config.yaml
n_layer: 8
d_model: 320
n_head: 4
n_kv_head: 4
head_dim: 64
d_mlp: 448
vocab_size: 8192
activation: "geglu"
norm: "rmsnorm"
norm_place: "peri"
norm_eps: 1e-05
positions: "rope"
rope_base: 1580.0
rope_fraction: 1.0
qk_norm: true
attn_scale: 0.15
bias: "none"
tie_embeddings: true
parallel_block: false
extras: ["capped logits"]
init: "normal"
init_std_qkv: 0.0574
init_std_o: 0.0161
init_std_up: 0.0574
init_std_down: 0.0121
init_out_by_depth: true
optimizer: "muon_variant"
lr: 0.00122
lr_mult_o: 2.0
beta1: 0.95
lr_head: 0.00826
warmup_steps: 0
schedule: "wsd"
decay_fraction: 0.568
decay_shape: "linear"
final_lr_fraction: 0.1
batch_tokens: 16384
seq_len: 512
doc_mask: true
train_tokens: 151700000
steps: 9260
dataset: "wikipedia_en"
MLP neurons of a small language model. Each row is named by its layer, matrix (gate and up: input weights) and neuron, and shows model dimensions 160-223. Each number is 200 + 30 x the weight over its row's rms, rounded and kept within 0 to 999. A neuron's up and down rows have the sign that makes its largest values positive.
A block is one neuron, or neurons of one layer that tend to fire together. After each block is what it responds to, as a language model described it from the Wikipedia text at the highest values.

L3.gate15,219,204,177,197,228,204,222,165,169,204,240,197,205,188,123,194,235,192,221,220,226,188,209,202,253,218,169,167,247,220,159,186,205,198,221,184,166,223,214,194,170,185,164,192,174,201,206,184,149,212,157,220,133,179,151,186,152,202,170,194,237,167,187,212
L3.up15,234,208,218,222,198,184,221,166,189,174,178,224,173,177,183,149,191,237,201,127,254,253,270,248,210,228,219,196,206,206,147,161,214,188,169,182,187,226,272,198,276,220,212,204,202,180,192,140,198,184,248,186,229,205,211,197,172,194,158,214,237,122,192,202
L3.gate23,204,202,198,224,231,208,186,193,171,143,183,230,270,205,193,205,179,262,218,189,187,149,200,227,199,171,164,184,201,202,193,264,194,200,204,192,205,190,184,199,189,169,200,206,251,224,198,205,192,206,230,166,177,206,192,243,223,235,227,178,260,180,204,198
L3.up23,203,233,190,242,184,205,139,177,207,146,214,151,195,193,181,293,175,223,219,222,196,156,174,201,220,194,187,176,170,156,190,195,190,197,215,145,228,204,175,216,163,220,196,231,166,153,257,197,161,185,217,216,244,220,259,119,223,158,211,199,201,228,173,163
L3.gate78,167,201,196,216,207,167,219,180,211,226,147,168,221,153,188,241,147,255,230,242,299,211,200,222,167,202,203,215,218,208,197,230,190,200,184,248,221,216,245,169,212,172,207,164,205,187,198,209,226,165,254,190,211,232,148,194,242,220,184,155,229,228,165,206
L3.up78,187,154,191,203,224,258,198,203,229,228,237,220,240,108,235,179,153,226,202,224,200,173,242,196,246,204,183,188,157,180,256,206,191,182,159,241,190,189,177,213,160,173,164,179,186,192,136,173,227,155,174,225,198,138,201,207,204,202,167,219,231,178,193,235
L3.gate125,185,223,209,158,171,189,264,202,190,252,227,173,210,220,178,197,226,211,192,218,160,213,187,226,172,151,236,203,240,174,218,252,245,151,189,205,274,249,162,194,216,206,210,251,265,139,192,187,222,268,225,189,188,221,218,221,221,187,244,188,196,143,169,152
L3.up125,247,174,218,206,250,204,174,205,153,230,148,229,206,217,217,163,222,223,216,200,196,172,215,158,208,193,222,196,188,211,190,181,222,156,175,213,194,184,296,159,191,246,166,282,198,204,152,241,199,203,187,204,215,197,225,189,193,176,221,206,204,218,120,241
L3.gate153,248,222,219,217,154,164,151,157,223,171,212,226,176,211,175,217,142,213,190,166,214,191,176,218,199,184,200,193,232,174,127,245,227,189,194,197,153,230,146,143,196,158,203,217,194,218,128,207,229,205,223,153,171,233,205,211,202,208,221,198,207,176,215,173
L3.up153,200,214,220,252,193,184,151,181,165,202,202,239,193,265,158,184,145,241,213,228,162,181,213,175,233,249,167,207,194,215,219,219,199,171,174,247,198,214,172,198,172,216,145,220,219,173,185,253,216,208,208,137,199,217,187,221,164,168,221,149,207,185,155,185
L3.gate214,258,224,192,228,209,225,194,190,174,257,228,220,225,197,197,195,193,183,268,205,230,196,225,186,192,241,249,207,167,272,215,183,191,195,162,189,223,187,188,190,198,231,178,179,238,204,132,155,187,159,169,208,197,241,194,213,173,86,210,225,187,211,195,156
L3.up214,206,242,223,176,171,152,233,150,235,159,238,214,191,223,195,228,217,222,219,172,170,217,172,163,204,184,237,214,236,217,221,192,236,229,239,180,210,236,189,184,198,205,148,237,261,220,130,185,144,200,207,179,141,195,184,223,212,202,164,252,180,246,178,149
L3.gate234,204,236,209,151,141,191,171,231,199,201,223,205,229,221,269,165,249,167,198,182,193,192,216,183,191,215,160,196,183,223,249,258,250,171,182,179,264,217,211,214,205,196,186,235,227,202,230,236,144,209,216,177,182,228,196,238,204,189,247,168,174,211,189,191
L3.up234,233,253,198,204,224,152,222,223,224,184,225,215,173,191,167,231,211,218,274,186,167,165,232,192,215,202,196,226,168,208,225,176,208,205,191,215,234,199,219,178,192,191,202,204,219,241,171,238,265,235,173,230,214,165,185,190,238,190,222,195,160,215,221,185
L3.gate259,196,222,150,204,223,207,197,177,233,162,179,252,210,196,201,193,212,209,227,178,183,239,149,238,182,186,177,114,194,178,245,231,200,225,170,211,199,241,208,207,221,200,224,190,239,221,200,208,236,247,226,187,211,203,205,182,230,179,204,192,174,202,186,246
L3.up259,210,181,221,217,201,237,184,204,242,205,245,242,245,206,208,216,208,162,197,219,181,220,176,263,189,163,199,197,181,212,161,209,188,185,281,168,102,195,173,234,210,226,244,184,198,228,228,203,235,145,224,198,168,206,197,186,192,186,166,259,222,229,156,215
L3.gate262,186,150,205,210,202,227,158,153,201,229,209,211,259,219,162,211,187,187,250,190,230,224,289,196,237,149,225,154,157,230,210,232,178,173,195,210,199,224,203,197,226,209,180,225,183,192,200,251,188,152,176,241,248,225,213,198,258,207,160,212,138,227,175,181
L3.up262,180,200,172,185,143,150,188,162,166,170,198,203,252,209,221,184,212,170,277,203,225,172,236,239,179,203,181,209,201,220,205,214,177,184,183,201,202,261,248,171,198,230,171,201,194,229,235,226,169,175,230,234,253,219,185,170,216,185,196,188,199,208,203,185
L3.gate295,260,225,177,164,205,219,207,139,167,135,271,165,224,151,180,210,182,243,243,219,192,212,198,213,217,204,197,195,197,174,217,214,280,168,185,194,176,154,175,185,193,218,198,177,208,212,236,187,206,206,194,203,151,228,145,247,183,228,198,165,203,194,173,176
L3.up295,257,190,202,206,180,229,169,179,189,205,223,160,271,202,172,155,214,263,254,199,196,177,169,258,150,226,279,209,196,223,188,202,203,230,272,182,238,177,199,190,194,204,208,162,217,212,184,202,172,213,201,204,223,251,149,186,215,170,185,158,274,215,202,220
L3.gate302,171,206,259,180,221,159,183,203,243,234,143,177,219,232,177,158,207,222,210,174,195,151,182,193,179,184,160,215,161,226,181,192,218,215,214,197,183,237,144,174,202,226,238,221,187,178,264,211,292,205,264,198,209,211,188,163,180,193,181,175,161,163,189,238
L3.up302,216,259,206,188,236,225,174,205,241,208,176,179,128,181,169,255,180,212,197,198,285,190,217,194,192,209,205,174,176,187,179,219,254,217,230,216,188,230,189,224,220,210,187,161,227,206,208,205,204,248,224,178,202,231,220,226,196,200,176,183,187,224,240,244
L3.gate326,237,132,225,204,243,227,211,174,177,244,264,235,207,197,197,202,201,197,201,191,182,177,198,247,177,218,179,194,108,239,232,193,228,210,156,178,138,155,284,198,213,167,262,192,172,208,195,200,181,207,193,174,233,146,150,191,158,233,182,192,202,227,188,165
L3.up326,164,213,180,173,251,152,184,222,202,198,180,240,201,211,261,203,174,155,166,212,183,159,117,233,206,188,176,147,165,211,181,239,243,183,167,172,198,145,191,229,214,205,207,226,174,199,206,218,192,204,239,246,229,172,212,185,196,230,123,171,178,207,168,176
L3.gate335,138,208,190,221,214,190,191,180,203,199,183,182,223,155,213,170,154,174,243,242,203,180,190,231,209,246,173,181,208,185,198,219,239,257,179,168,235,199,209,195,147,213,234,199,197,224,208,237,193,189,192,157,160,188,214,220,227,228,174,174,211,169,189,250
L3.up335,164,248,156,193,174,181,166,197,213,206,240,210,258,141,216,187,149,195,277,184,174,166,163,259,252,181,241,186,197,212,208,198,213,242,206,227,195,187,245,210,177,194,165,218,230,200,179,203,159,175,239,191,187,221,213,298,250,209,231,218,253,201,182,186
L3.gate336,218,181,153,162,224,178,181,208,201,214,217,202,219,202,200,171,151,150,191,204,212,219,238,173,217,193,213,189,190,213,155,210,204,204,233,134,233,224,142,200,193,213,202,202,205,220,190,170,132,180,228,283,187,228,226,218,214,244,197,237,194,164,174,170
L3.up336,181,177,202,196,128,161,161,248,234,246,186,205,195,187,195,207,184,267,233,170,224,202,149,184,175,203,215,197,189,167,225,160,196,201,260,188,201,209,203,187,155,171,217,177,160,176,163,204,196,191,266,183,138,229,233,152,185,234,232,176,201,125,201,192
L3.gate359,178,189,208,161,175,129,195,182,197,235,184,165,188,223,185,165,184,165,189,130,186,170,269,231,202,218,212,217,247,179,161,237,203,172,203,198,218,202,193,185,205,226,242,208,168,167,247,189,253,204,290,205,178,234,185,184,235,198,231,191,195,228,183,189
L3.up359,223,178,181,192,225,228,102,202,200,228,265,208,233,208,182,198,213,179,193,200,196,211,163,191,166,203,162,122,155,206,111,193,242,188,205,173,183,221,149,163,212,141,175,282,230,187,202,170,239,182,200,182,194,228,171,198,226,224,205,198,182,216,165,215
L3.gate372,198,197,192,221,200,157,275,206,194,163,197,238,174,241,205,186,193,178,221,200,195,206,186,237,175,194,285,236,175,216,184,214,210,257,206,221,207,333,209,185,210,200,260,217,236,212,230,183,220,191,262,171,175,182,198,208,248,173,206,176,218,197,207,219
L3.up372,218,228,175,211,173,184,187,206,190,254,159,273,217,245,135,224,231,211,226,226,205,210,174,211,193,265,206,228,161,226,244,189,207,197,179,190,205,273,220,206,181,203,208,202,170,196,191,210,222,184,252,155,185,239,216,142,221,173,187,185,216,196,160,204
Leading number fragments. The first digit chunk of numbers and years in dates, tables, ISBNs and codes (October 1504, April 19, ISBN 184…), sometimes a surname's first piece.

L4.gate56,211,205,194,232,172,197,188,214,213,198,237,240,216,207,175,241,158,189,207,209,220,181,207,202,189,227,179,150,231,220,194,199,182,203,239,198,211,178,218,218,133,220,159,258,213,250,229,199,234,213,172,234,203,260,203,193,195,181,119,231,155,261,141,177
L4.up56,275,210,150,187,219,240,234,187,185,185,243,151,189,186,178,217,160,199,231,199,203,211,200,220,224,224,226,198,200,181,173,200,208,229,205,169,214,197,143,193,185,205,181,181,237,184,175,156,184,201,130,246,152,176,208,205,164,207,167,212,157,247,231,177
L4.gate400,101,242,173,188,233,215,195,243,188,267,246,138,223,184,215,193,251,187,204,192,218,264,185,187,165,189,176,214,207,222,215,219,232,205,230,220,265,245,206,209,166,229,162,257,216,189,236,228,165,152,245,188,149,232,204,216,217,194,209,208,218,224,203,170
L4.up400,222,133,222,218,217,218,211,218,163,178,230,156,167,171,215,154,173,261,219,181,211,197,142,181,183,206,221,203,225,255,186,207,206,206,199,234,201,159,185,162,255,154,173,170,203,119,203,183,150,190,186,260,216,180,214,191,225,165,204,197,196,207,217,164
L4.gate423,119,167,218,189,221,207,197,228,226,170,224,220,226,189,249,204,233,200,184,171,217,195,175,188,213,174,194,210,237,214,169,211,196,270,148,273,229,221,180,198,210,237,189,230,184,221,204,167,164,173,167,196,167,222,184,208,206,216,185,219,152,225,197,194
L4.up423,190,150,218,256,187,182,166,168,146,215,204,209,201,198,185,223,191,185,176,109,198,208,179,123,206,263,195,200,180,220,192,225,192,245,143,193,237,167,204,194,269,190,206,221,234,156,157,205,199,208,211,184,139,192,167,175,201,171,250,175,236,178,257,211
L4.gate424,177,214,215,191,204,200,188,210,208,196,177,198,222,168,241,224,189,219,204,199,232,182,202,199,191,205,215,255,214,233,240,202,265,201,134,181,201,198,195,220,215,239,197,202,176,252,174,216,250,252,186,196,223,238,209,209,213,146,199,186,131,223,223,181
L4.up424,211,206,168,182,231,216,214,196,206,182,225,182,197,173,214,217,180,190,199,228,228,154,228,191,177,229,209,236,209,205,200,154,252,221,156,165,168,221,190,151,228,249,225,224,166,190,198,235,161,199,146,220,159,205,167,274,193,149,168,219,158,184,224,192
Suffix ending heading words. Word-final suffix pieces, mostly plural -s, that finish a word in section headings, table labels or infobox fields, such as Character-s, Team-s, Architect-s, Build-ings.

L3.gate4,179,220,247,220,224,185,179,234,156,178,239,230,235,148,175,205,233,161,211,180,201,172,210,198,142,144,183,161,177,299,140,193,257,214,182,222,232,211,165,141,215,260,243,214,229,253,226,212,186,202,265,214,228,220,130,200,210,153,193,220,195,204,227,218
L3.up4,212,165,169,181,206,187,185,181,165,253,220,198,199,143,191,192,166,213,238,123,289,226,211,202,173,208,249,246,209,244,185,219,206,264,210,153,285,198,204,168,217,236,167,246,158,189,219,243,184,161,207,180,223,178,147,181,231,171,196,194,212,181,215,248
L3.gate47,225,160,290,129,171,201,206,202,196,130,173,235,174,211,146,193,242,239,223,182,140,190,240,192,177,233,207,170,217,179,192,179,224,248,181,189,227,194,170,164,128,221,173,174,231,178,213,171,196,171,205,228,203,178,186,213,194,203,223,234,199,225,181,201
L3.up47,207,185,234,205,163,192,199,195,219,156,184,174,164,155,212,208,219,219,228,213,118,146,210,236,157,208,221,200,211,191,246,180,199,244,219,172,184,212,182,127,189,158,191,166,249,182,182,196,159,157,181,167,165,180,207,247,222,158,218,250,164,223,201,248
L3.gate92,253,180,226,202,156,247,208,193,215,183,193,204,232,239,198,164,315,216,206,196,194,226,215,215,233,186,225,164,247,183,197,257,203,169,189,197,200,184,211,186,185,211,248,187,223,199,176,192,215,144,211,211,159,222,181,175,208,177,199,218,204,212,197,216
L3.up92,214,227,268,291,164,221,183,205,180,174,143,146,196,167,170,197,231,233,169,198,191,216,214,254,215,187,227,208,220,157,241,207,221,172,163,210,235,160,193,205,183,207,222,239,189,215,154,156,219,191,213,228,170,227,188,244,193,177,191,209,218,171,218,236
L3.gate102,187,224,228,199,245,207,191,224,210,203,229,184,215,221,196,151,238,184,231,204,197,240,174,194,202,197,209,285,234,196,207,190,215,255,220,218,177,222,174,214,204,207,188,190,205,179,222,173,188,222,168,204,195,144,177,188,211,178,218,217,212,278,241,224
L3.up102,160,199,232,187,193,232,201,192,239,181,232,124,219,221,165,230,241,229,250,218,234,213,177,208,169,156,189,210,263,185,180,205,174,174,227,152,257,203,213,185,217,186,192,223,226,182,210,204,238,186,268,190,154,196,203,187,241,224,194,208,198,234,228,280
L3.gate191,177,195,219,181,174,220,205,216,188,161,228,231,151,206,180,219,287,203,162,165,226,172,198,192,175,184,224,221,245,182,211,226,169,241,138,179,136,203,195,188,210,219,184,215,162,188,177,259,194,277,190,203,192,144,176,186,169,187,203,210,165,189,197,187
L3.up191,212,219,217,167,194,152,222,205,239,213,247,161,294,215,191,242,164,156,190,195,170,179,184,203,164,224,220,175,265,249,235,167,201,165,169,193,199,186,234,250,177,195,191,157,175,192,205,143,221,189,191,211,220,181,241,173,188,228,179,209,236,219,219,228
L3.gate219,229,178,163,225,229,226,164,244,255,156,179,169,169,195,164,209,160,273,207,192,176,194,191,231,196,165,199,137,210,210,167,159,229,226,179,176,245,225,212,215,180,264,230,216,193,261,185,212,177,225,161,265,218,212,161,162,207,191,177,187,206,226,184,218
L3.up219,171,260,182,186,188,214,197,238,238,183,180,191,176,146,209,226,179,225,158,210,205,208,199,213,193,229,181,200,163,163,203,226,208,166,181,216,192,216,201,186,243,194,173,200,193,207,194,187,190,212,249,183,203,232,235,220,205,170,159,198,196,214,175,151
L3.gate228,215,170,186,173,140,217,221,218,188,211,225,179,196,222,206,175,220,135,177,228,222,214,190,214,228,185,231,171,238,187,185,177,169,215,216,164,200,193,227,167,180,160,192,212,235,155,200,170,206,147,213,188,225,207,184,271,187,166,263,209,195,233,226,166
L3.up228,182,180,129,174,234,200,211,227,219,188,283,193,174,232,224,212,218,167,168,205,179,255,173,220,195,205,223,182,187,166,186,216,196,216,170,195,180,138,232,191,178,186,235,186,192,191,223,142,157,196,149,164,217,207,204,170,193,229,196,237,215,204,210,203
L3.gate237,197,162,181,176,250,203,239,235,197,210,182,174,194,172,170,229,144,217,217,173,179,235,220,224,197,189,195,203,244,220,183,221,155,226,171,184,209,186,238,200,205,223,186,232,241,140,232,195,224,176,176,275,247,212,173,232,249,202,177,205,202,207,168,186
L3.up237,201,200,235,165,225,222,199,236,232,178,194,163,233,201,182,179,181,215,264,212,184,262,173,221,201,196,212,183,176,176,130,240,190,235,191,166,206,172,224,198,241,205,196,175,214,222,216,157,170,204,200,249,195,201,148,245,244,194,188,231,177,149,221,198
L3.gate275,165,201,226,218,190,232,211,258,203,196,179,134,220,215,224,239,225,248,173,205,196,195,201,201,199,250,149,242,209,207,175,233,210,197,212,149,178,187,213,216,229,205,228,240,204,169,221,188,222,152,196,229,173,197,178,188,175,177,201,206,209,208,194,180
L3.up275,184,200,171,189,176,177,209,156,189,183,214,186,171,198,200,203,228,234,193,168,225,245,214,162,199,165,237,150,222,170,204,242,160,237,176,156,226,272,219,149,180,182,256,192,248,175,250,199,205,191,254,200,165,222,221,167,199,230,210,223,215,227,192,265
L3.gate297,212,255,128,217,155,149,208,214,173,222,207,203,206,174,162,209,167,201,169,239,250,181,215,150,197,178,177,189,216,227,205,215,189,234,150,212,175,234,220,192,174,176,201,230,235,188,245,199,266,202,233,200,129,269,162,208,205,160,153,252,198,189,196,230
L3.up297,204,241,195,198,155,201,219,244,257,174,258,146,139,253,194,200,180,193,183,189,213,210,207,241,187,179,279,205,195,194,216,226,184,165,201,260,147,195,204,217,200,243,235,234,210,165,223,171,211,212,187,244,216,221,247,160,250,222,201,212,192,246,133,246
L3.gate363,257,161,176,183,212,250,227,221,246,220,230,186,250,237,162,228,213,252,165,253,233,142,218,180,175,204,218,188,203,236,202,159,236,236,177,202,154,192,167,199,237,271,230,194,161,199,171,135,204,194,156,204,199,191,199,221,158,168,235,208,217,208,207,195
L3.up363,282,211,193,167,205,206,168,226,229,215,190,229,264,235,146,241,192,201,190,254,180,223,228,203,138,216,238,189,218,205,191,225,200,201,181,203,160,217,163,160,237,222,243,190,193,204,212,217,233,179,213,201,149,174,199,196,175,218,216,185,154,237,175,218
L3.gate373,227,156,197,211,260,211,213,176,212,262,217,190,218,148,175,211,199,192,201,171,183,204,209,263,211,178,185,233,218,203,171,215,206,237,191,166,237,199,174,222,245,197,155,244,227,168,236,159,188,181,142,257,237,154,197,166,162,223,106,199,188,178,162,219
L3.up373,222,203,206,183,277,197,201,146,217,237,229,246,228,165,154,161,148,220,198,223,202,209,222,236,207,224,192,191,245,209,182,195,201,214,155,198,182,222,191,197,163,216,177,200,201,206,187,225,220,206,217,213,258,184,174,126,170,155,149,160,158,185,164,196
L3.gate398,252,193,195,235,194,227,235,205,176,175,169,232,228,256,218,199,239,200,199,202,201,177,128,207,228,227,187,199,239,149,232,175,262,228,217,180,172,158,145,246,179,213,148,199,203,240,183,205,169,250,194,241,177,211,229,177,195,184,147,227,196,185,175,254
L3.up398,234,198,150,198,191,172,209,179,218,195,170,179,155,165,222,215,179,199,155,190,170,232,223,188,214,253,215,206,211,197,181,270,210,226,205,210,183,182,174,216,228,247,151,252,207,253,232,206,211,191,186,234,278,196,177,183,213,201,197,211,200,241,209,260
L3.gate414,214,190,195,238,236,170,201,197,191,195,217,162,250,172,256,184,200,201,225,240,195,257,195,147,199,173,209,186,178,212,249,236,191,183,137,194,212,208,191,213,214,277,167,208,185,251,125,187,218,220,178,191,170,190,185,216,176,153,163,137,155,250,176,278
L3.up414,177,202,216,172,186,201,176,185,217,147,243,202,136,130,234,140,240,193,288,222,165,206,192,252,170,195,174,200,225,183,192,217,204,110,194,198,183,196,245,214,221,181,174,204,210,190,164,124,228,200,191,225,184,207,175,250,235,241,121,193,207,185,212,197
L3.gate415,212,232,179,213,195,203,235,189,201,276,176,153,221,208,213,224,278,204,164,198,159,186,211,170,141,177,230,197,178,255,221,146,189,227,194,189,204,224,186,214,210,242,225,199,209,178,196,211,212,198,194,277,229,179,221,220,186,277,169,225,206,195,222,212
L3.up415,269,212,236,201,240,209,228,189,208,220,221,154,187,164,224,243,244,213,194,208,183,183,159,176,218,194,203,212,178,213,220,176,175,183,236,208,199,180,227,172,222,193,210,203,190,223,178,161,213,156,159,224,245,178,213,200,206,213,198,243,186,227,217,227
L3.gate431,147,126,237,251,246,177,260,163,223,188,218,175,216,229,234,171,185,190,154,195,189,224,225,189,190,208,204,191,222,205,181,181,208,218,208,229,175,121,151,221,203,218,182,208,210,234,122,205,201,226,245,231,112,192,206,197,173,160,184,209,217,172,261,226
L3.up431,218,177,250,177,150,222,189,198,241,218,213,207,209,182,224,235,226,202,167,162,173,174,209,187,118,238,159,176,264,201,185,179,246,196,194,194,166,237,191,189,209,202,226,213,209,224,176,189,180,174,213,186,156,217,168,222,179,194,214,180,214,206,205,178
Plural noun endings. Plural suffix tokens like -s, -es, -ies split off from a noun stem, as in bishop|s, model|s, judge|s, often in headings.

L2.gate36,233,209,217,160,187,196,128,176,213,155,233,197,238,193,140,167,151,195,202,184,205,245,207,209,199,124,202,165,181,284,214,245,214,193,199,199,152,165,296,195,197,210,191,202,263,197,239,208,222,197,233,178,181,181,217,186,203,199,191,175,213,212,211,196
L2.up36,241,190,176,228,217,192,186,178,157,186,183,232,225,201,214,211,189,223,210,194,162,229,142,193,151,161,271,217,190,228,182,167,192,173,285,176,202,230,293,175,185,191,224,203,205,142,169,176,162,192,203,143,145,203,225,186,207,197,165,183,219,184,208,192
Standalone numeral tokens. Whole-number tokens, mostly one or two digits, in stat tables after pipes, in dates after month names, and in counts like 38 appearances.